Weights of a small transformer language model: 204M tokens.
MLP neurons of a small language model. Each row is named by its layer, matrix (up: input weights) and neuron, and shows model dimensions 112-207. Each number is 50 + 12 x the weight over its row's rms, rounded and kept within 0 to 99.
Before each neuron's rows, "fires after" lists the tokens most often just before its 100 highest values on Wikipedia text that the model never trained on. A number after a token or word is its count.

fires after: "–" 19, " in" 16, " s" 14, " (" 13, "S" 8, "\n" 8
L3.up752:49 48 56 48 40 49 81 53 29 38 43 55 78 52 52 46 48 39 49 58 60 56 48 41 48 56 42 50 37 62 45 37 58 47 64 64 54 65 29 54 59 58 45 58 56 40 38 54 52 49 49 49 49 64 45 61 12 56 53 59 38 31 61 41 69 18 51 58 56 63 64 40 43 62 55 70 60 54 27 59 67 53 52 37 40 58 61 50 76 54 24 55 58 67 44 52

fires after: " s" 30, " K" 19, " Z" 8, " k" 6, " S" 5
L3.up110:43 44 60 31 43 49 46 33 52 37 45 33 51 66 31 49 54 50 32 73 64 59 44 31 73 54 74 42 43 61 44 47 54 48 43 54 61 52 38 41 22 45 42 46 46 44 48 53 46 56 63 43 55 68 35 73 35 71 56 32 46 30 52 50 59 41 59 59 31 44 67 91 41 59 38 61 43 59 44 48 46 61 35 42 41 26 48 39 85 31 57 62 49 56 38 56

fires after: " S" 19, " M" 17, " to" 10, " s" 10, " " 7, " in" 5
L3.up681:64 60 63 44 28 53 36 43 44 18 67 33 28 63 40 37 39 42 41 64 54 48 60 53 60 45 43 55 34 45 48 60 36 51 46 53 55 35 37 37 46 70 50 56 60 45 43 39 47 48 37 66 17 76 39 54 35 65 55 35 43 41 42 49 49 42 48 57 50 62 64 46 52 47 43 70 42 60 40 53 40 59 43 51 36 62 63 44 66 44 27 67 77 52 30 40

fires after: " b" 34, "b" 22, " B" 13, "I" 6, " inst" 5
L3.up391:54 54 30 59 49 38 42 53 63 38 55 43 54 61 63 41 54 61 80 52 36 57 52 60 56 63 56 52 35 40 51 81 52 38 44 53 39 49 43 53 52 53 39 43 42 48 44 27 74 60 51 32 30 31 32 61 37 52 39 68 59 46 43 70 59 58 31 59 50 29 51 40 45 51 50 51 37 40 41 75 44 70 54 42 50 42 61 48 34 50 66 45 34 51 41 56

fires after: " l" 16, " an" 15, " n" 8, "n" 8, " N" 8, "y" 7
L3.up817:62 67 58 52 27 59 47 30 34 37 26 55 51 40 58 66 55 44 78 56 54 28 60 39 51 65 50 47 50 55 64 27 28 51 36 48 63 42 58 41 36 67 41 55 62 44 55 53 53 57 56 50 88 59 57 61 39 41 58 48 50 47 39 57 59 51 38 81 51 46 50 36 55 51 23 59 47 44 46 64 69 48 49 63 48 35 65 68 57 54 41 54 65 42 42 40

fires after: "ourn" 20, " r" 12, " ch" 8, " R" 8, " t" 8
L3.up148:45 49 60 55 43 74 41 59 36 59 57 67 66 67 76 76 67 42 52 61 46 53 67 48 48 44 35 44 45 53 49 58 38 61 45 34 79 62 41 30 39 54 38 33 53 48 68 41 71 55 44 46 44 63 54 57 42 42 72 37 53 41 63 47 59 43 56 42 27 34 50 54 26 58 44 40 56 59 47 70 46 65 51 63 48 42 41 70 46 48 74 25 39 57 38 40

fires after: "otes" 19, "s" 12, "%" 12, "als" 10, "re" 5, "le" 4
L3.up291:34 41 70 55 49 51 57 24 42 42 52 48 63 43 64 56 58 52 47 55 47 30 47 51 70 31 48 44 40 23 48 48 60 47 53 30 49 64 59 41 35 56 68 60 41 83 59 43 52 25 43 62 83 42 56 46 61 39 42 51 63 42 45 36 70 44 25 41 53 48 57 55 39 63 42 37 56 48 58 58 33 81 52 56 42 59 56 53 54 44 47 40 54 54 61 41

fires after: "otes" 20, "le" 15, "ate" 12, "e" 8, " res" 7, " ev" 5
L3.up406:40 55 37 45 54 58 53 38 48 50 54 62 61 41 43 59 61 45 52 49 45 55 49 50 46 22 29 19 35 71 55 77 51 68 52 24 59 61 37 44 12 62 62 67 42 44 52 49 83 17 82 52 58 48 47 51 53 41 60 46 57 52 42 65 59 45 29 69 50 61 55 54 49 44 47 36 64 56 47 54 28 63 52 55 40 49 61 47 80 50 39 65 44 67 57 37

fires after: " H" 17, " S" 12, "es" 10, " Sch" 9, " s" 8
L3.up796:37 35 76 44 39 40 51 61 66 58 50 51 44 63 41 68 33 29 44 55 63 70 34 50 59 70 46 59 46 53 52 70 49 55 40 37 57 67 29 35 31 50 52 32 48 42 51 31 49 46 47 51 64 48 43 56 32 72 51 36 64 38 52 56 52 47 57 50 36 69 80 44 30 41 32 83 50 62 63 67 36 55 36 44 45 41 43 70 52 46 37 60 51 44 60 50

fires after: " B" 20, " on" 19, " –" 14, " b" 7, "B" 7, "On" 6
L3.up965:54 51 41 38 37 63 58 57 55 41 61 40 58 45 44 55 61 33 43 47 52 55 49 18 32 67 60 32 40 42 48 53 35 49 61 58 47 45 32 33 47 37 50 54 64 50 54 50 57 54 67 57 31 72 37 47 33 52 57 51 72 22 32 64 56 55 37 42 47 41 59 38 24 54 47 43 44 53 47 70 44 51 42 41 40 62 52 52 48 51 78 29 50 77 57 36

fires after: " st" 17, " r" 17, " R" 13, " St" 12, " sh" 10, " sl" 6
L3.up120:42 31 65 37 56 58 51 59 31 40 40 63 41 52 39 61 66 50 72 57 48 42 71 46 53 55 34 71 52 52 47 57 36 61 37 23 65 71 51 33 43 49 52 28 51 59 58 48 25 50 52 66 65 69 58 49 38 46 43 34 49 65 48 53 60 43 53 53 42 43 54 43 52 37 43 71 47 51 69 54 54 62 36 57 63 46 50 63 76 53 63 34 42 41 45 35

fires after: " an" 33, " a" 23, " The" 9, "The" 7, " A" 7
L3.up576:45 60 46 46 44 53 65 40 39 44 32 68 37 48 71 40 47 48 55 76 49 37 30 39 46 50 59 84 47 39 49 34 42 27 34 65 53 63 42 40 31 48 58 65 51 38 31 55 56 56 42 55 65 50 46 49 39 57 34 58 57 32 31 52 45 57 42 59 50 49 57 56 55 64 31 50 34 41 26 49 60 40 54 53 53 46 64 59 40 76 64 52 62 48 61 51

fires after: " l" 18, " the" 12, " of" 11, " an" 6, " a" 6
L3.up547:57 54 41 33 31 47 56 33 52 47 43 44 56 66 57 57 60 45 72 50 57 43 64 70 68 69 40 64 37 45 63 58 42 58 64 39 50 35 63 51 52 59 60 38 61 58 66 57 49 38 35 33 64 44 41 39 42 52 34 37 50 54 30 59 57 51 51 55 32 46 48 46 55 54 38 52 57 57 54 68 66 61 35 44 36 35 54 85 63 75 50 52 49 50 25 42

fires after: " t" 33, " T" 14, "T" 5, " sh" 5, " g" 4
L3.up764:58 41 54 36 53 73 50 71 27 58 43 52 26 60 77 45 46 49 70 55 54 25 38 52 55 56 51 47 57 55 54 45 65 45 47 33 47 48 40 35 21 41 51 54 52 53 43 51 45 54 72 66 44 38 45 53 44 42 56 52 73 52 69 54 63 49 45 55 33 34 54 45 55 37 52 66 45 59 26 50 44 61 44 20 32 41 58 50 62 57 46 39 56 50 55 49

fires after: " f" 18, "\n" 18, " b" 12, "e" 10, "er" 6, "b" 5
L3.up214:34 39 58 38 44 45 50 54 50 58 48 38 41 65 32 57 45 56 76 67 40 50 39 55 24 66 55 57 40 47 78 61 45 59 61 62 45 61 53 41 41 82 50 43 48 47 48 35 52 61 56 50 37 49 33 50 39 58 45 53 57 47 58 66 57 70 22 21 32 43 52 62 39 45 50 52 67 59 53 35 47 65 70 38 31 52 35 58 57 55 55 51 39 60 37 50

fires after: " s" 18, "otes" 17, " S" 9, "S" 8, "s" 7, "ts" 5
L3.up294:52 25 78 49 35 57 65 22 41 47 46 45 66 45 43 53 53 32 46 68 59 61 24 39 52 57 63 62 54 58 53 42 60 51 45 38 70 47 59 37 34 43 49 39 54 35 49 64 43 61 63 45 49 42 47 53 34 41 55 38 64 36 61 47 54 32 38 39 43 56 61 60 39 68 32 50 59 58 50 61 57 76 59 39 42 29 48 48 53 40 21 41 57 46 33 53

fires after: " d" 26, " h" 10, " r" 10, "el" 8, "h" 7, " l" 6
L3.up357:64 37 50 52 62 34 34 41 43 36 46 36 62 60 49 56 45 48 67 47 56 70 61 67 65 64 56 52 46 53 76 64 32 46 22 32 56 48 62 49 54 52 51 27 60 56 54 22 58 54 47 46 59 56 54 63 45 70 46 35 55 58 47 31 54 43 31 42 45 67 73 41 29 48 45 55 62 26 57 66 60 68 41 58 51 55 49 49 47 65 40 55 53 54 32 39

fires after: " s" 20, "otes" 16, "S" 9, "s" 8, " S" 7
L3.up497:58 35 67 34 64 51 72 23 40 47 38 57 57 48 70 39 49 35 40 75 77 47 47 42 52 42 69 38 42 58 62 32 67 47 46 49 65 71 55 43 40 42 44 62 45 42 40 43 70 60 77 47 56 67 18 56 43 55 46 42 54 39 50 57 60 30 26 35 46 65 64 52 13 55 40 57 43 39 37 59 56 63 46 57 45 47 42 57 64 32 31 35 57 62 36 41

fires after: " the" 36, "S" 13, " an" 9, " a" 6
L3.up755:46 47 44 26 58 55 65 39 42 40 29 50 43 28 40 56 72 32 32 59 83 42 37 59 62 52 62 60 31 46 54 33 50 55 43 68 36 46 39 62 46 38 63 55 48 82 29 67 54 46 65 56 53 54 42 42 61 37 31 67 41 51 47 45 54 57 45 42 35 53 63 61 50 59 47 57 58 39 30 38 55 36 47 51 53 50 40 50 38 62 53 33 75 63 54 50

fires after: " T" 35, " t" 10, " A" 10, " c" 7, " mat" 5, " a" 4
L3.up972:66 35 49 51 60 52 52 52 15 57 36 35 51 50 52 32 59 48 59 51 57 38 43 61 34 70 60 59 49 48 60 69 54 29 52 57 53 76 50 54 53 46 59 81 50 69 50 60 32 45 60 59 45 33 41 35 43 47 34 49 54 41 60 58 73 38 52 77 20 55 57 36 57 53 56 53 30 41 49 56 45 46 44 49 64 33 53 62 50 57 51 37 54 57 78 49

fires after: " B" 42, " b" 29, " se" 7
L3.up844:32 28 61 32 59 60 43 53 50 47 65 51 67 55 51 50 64 38 55 48 43 49 61 54 23 58 48 68 45 61 78 53 51 56 53 60 55 68 29 38 11 66 46 51 68 55 56 59 50 56 52 57 35 44 57 43 39 62 46 49 71 38 39 58 55 59 41 46 49 59 62 55 36 53 53 54 34 48 50 58 82 85 31 41 44 48 38 57 46 43 70 61 59 53 42 40

fires after: " r" 33, " R" 8, " are" 4, " d" 4, " th" 4
L3.up519:60 51 84 57 27 51 62 55 38 33 51 41 63 49 71 52 51 58 62 46 53 49 54 72 48 57 30 50 55 49 48 52 28 45 34 37 63 69 35 47 42 70 62 52 61 49 57 27 49 62 64 66 39 43 65 51 37 48 45 37 55 59 43 47 60 28 36 58 54 47 63 38 46 39 56 36 51 32 52 73 56 79 35 28 43 34 49 67 53 51 71 43 47 48 37 58

fires after: " B" 20, " b" 19, " to" 17, " w" 10, " r" 7
L3.up155:49 36 28 39 39 44 34 46 50 22 59 36 56 42 48 61 64 42 64 46 53 38 50 47 44 58 45 57 46 51 80 49 46 40 61 45 43 51 22 47 37 40 47 34 57 63 49 49 64 55 50 59 42 65 45 61 44 59 45 47 85 45 60 72 50 50 38 58 37 64 60 43 42 69 32 58 65 36 58 57 61 71 62 50 35 66 54 44 50 37 62 35 37 45 39 26

fires after: " H" 17, " B" 13, " St" 10, " F" 10, " O" 9, " b" 8
L3.up485:33 34 28 40 31 63 41 46 72 58 26 42 17 58 44 69 62 72 57 66 37 30 52 34 36 54 47 48 44 67 50 47 47 52 66 41 51 48 49 14 49 41 50 48 55 58 50 33 46 46 48 58 48 62 24 51 51 70 56 37 73 46 70 48 69 55 46 49 35 41 55 53 50 46 43 75 62 53 53 54 43 49 82 44 37 62 32 36 46 35 46 56 48 47 49 40

fires after: " b" 11, "r" 10, " to" 10, " h" 9, " str" 6, " r" 6
L3.up180:50 59 46 50 48 32 46 38 58 32 53 55 66 47 37 61 51 60 50 79 75 46 39 59 34 57 46 35 46 52 84 61 30 49 39 44 52 51 35 53 42 62 35 49 45 70 47 44 67 50 47 56 32 51 39 35 40 31 37 54 68 37 47 57 53 60 37 36 46 61 78 39 46 47 38 59 42 38 58 61 47 48 65 40 55 47 21 74 40 69 55 40 59 39 33 39

fires after: " B" 22, " S" 15, " b" 8, "B" 6, " |" 6
L3.up466:60 33 46 51 45 41 62 33 60 59 43 49 52 48 25 62 60 31 59 59 54 37 46 56 28 66 38 53 44 31 77 44 49 66 77 32 47 52 38 40 52 52 48 53 49 74 53 47 32 64 67 38 44 47 40 59 54 63 46 35 73 48 51 59 61 52 44 48 39 38 65 55 40 57 48 62 43 44 57 49 44 59 48 53 62 44 60 34 46 48 45 44 62 44 64 26

fires after: "otes" 26, "s" 15, " res" 10, " sh" 9, " Sch" 7, "es" 6
L3.up119:55 48 47 35 61 66 47 55 58 53 38 47 51 73 63 46 60 47 54 41 51 48 61 49 54 38 32 42 41 61 66 58 59 50 73 36 64 49 34 39 34 43 34 46 58 44 50 51 65 60 56 63 51 77 41 68 44 54 56 35 72 44 27 41 47 35 50 42 65 58 75 61 29 46 39 48 35 49 65 60 66 70 45 34 46 41 84 25 69 40 43 37 57 42 30 34

fires after: " C" 20, " c" 19, "C" 14, "-" 9, " (" 6, "yn" 5
L3.up749:67 35 39 45 36 49 67 51 50 53 48 44 71 44 62 51 44 27 56 57 54 38 62 44 53 61 37 51 46 42 45 59 28 47 57 50 61 43 52 61 50 59 56 68 30 47 35 47 32 31 55 47 34 74 62 26 50 45 39 43 47 38 57 54 66 49 54 66 29 30 48 42 52 41 57 55 44 44 53 31 40 50 51 44 56 20 64 53 52 49 54 52 55 58 43 52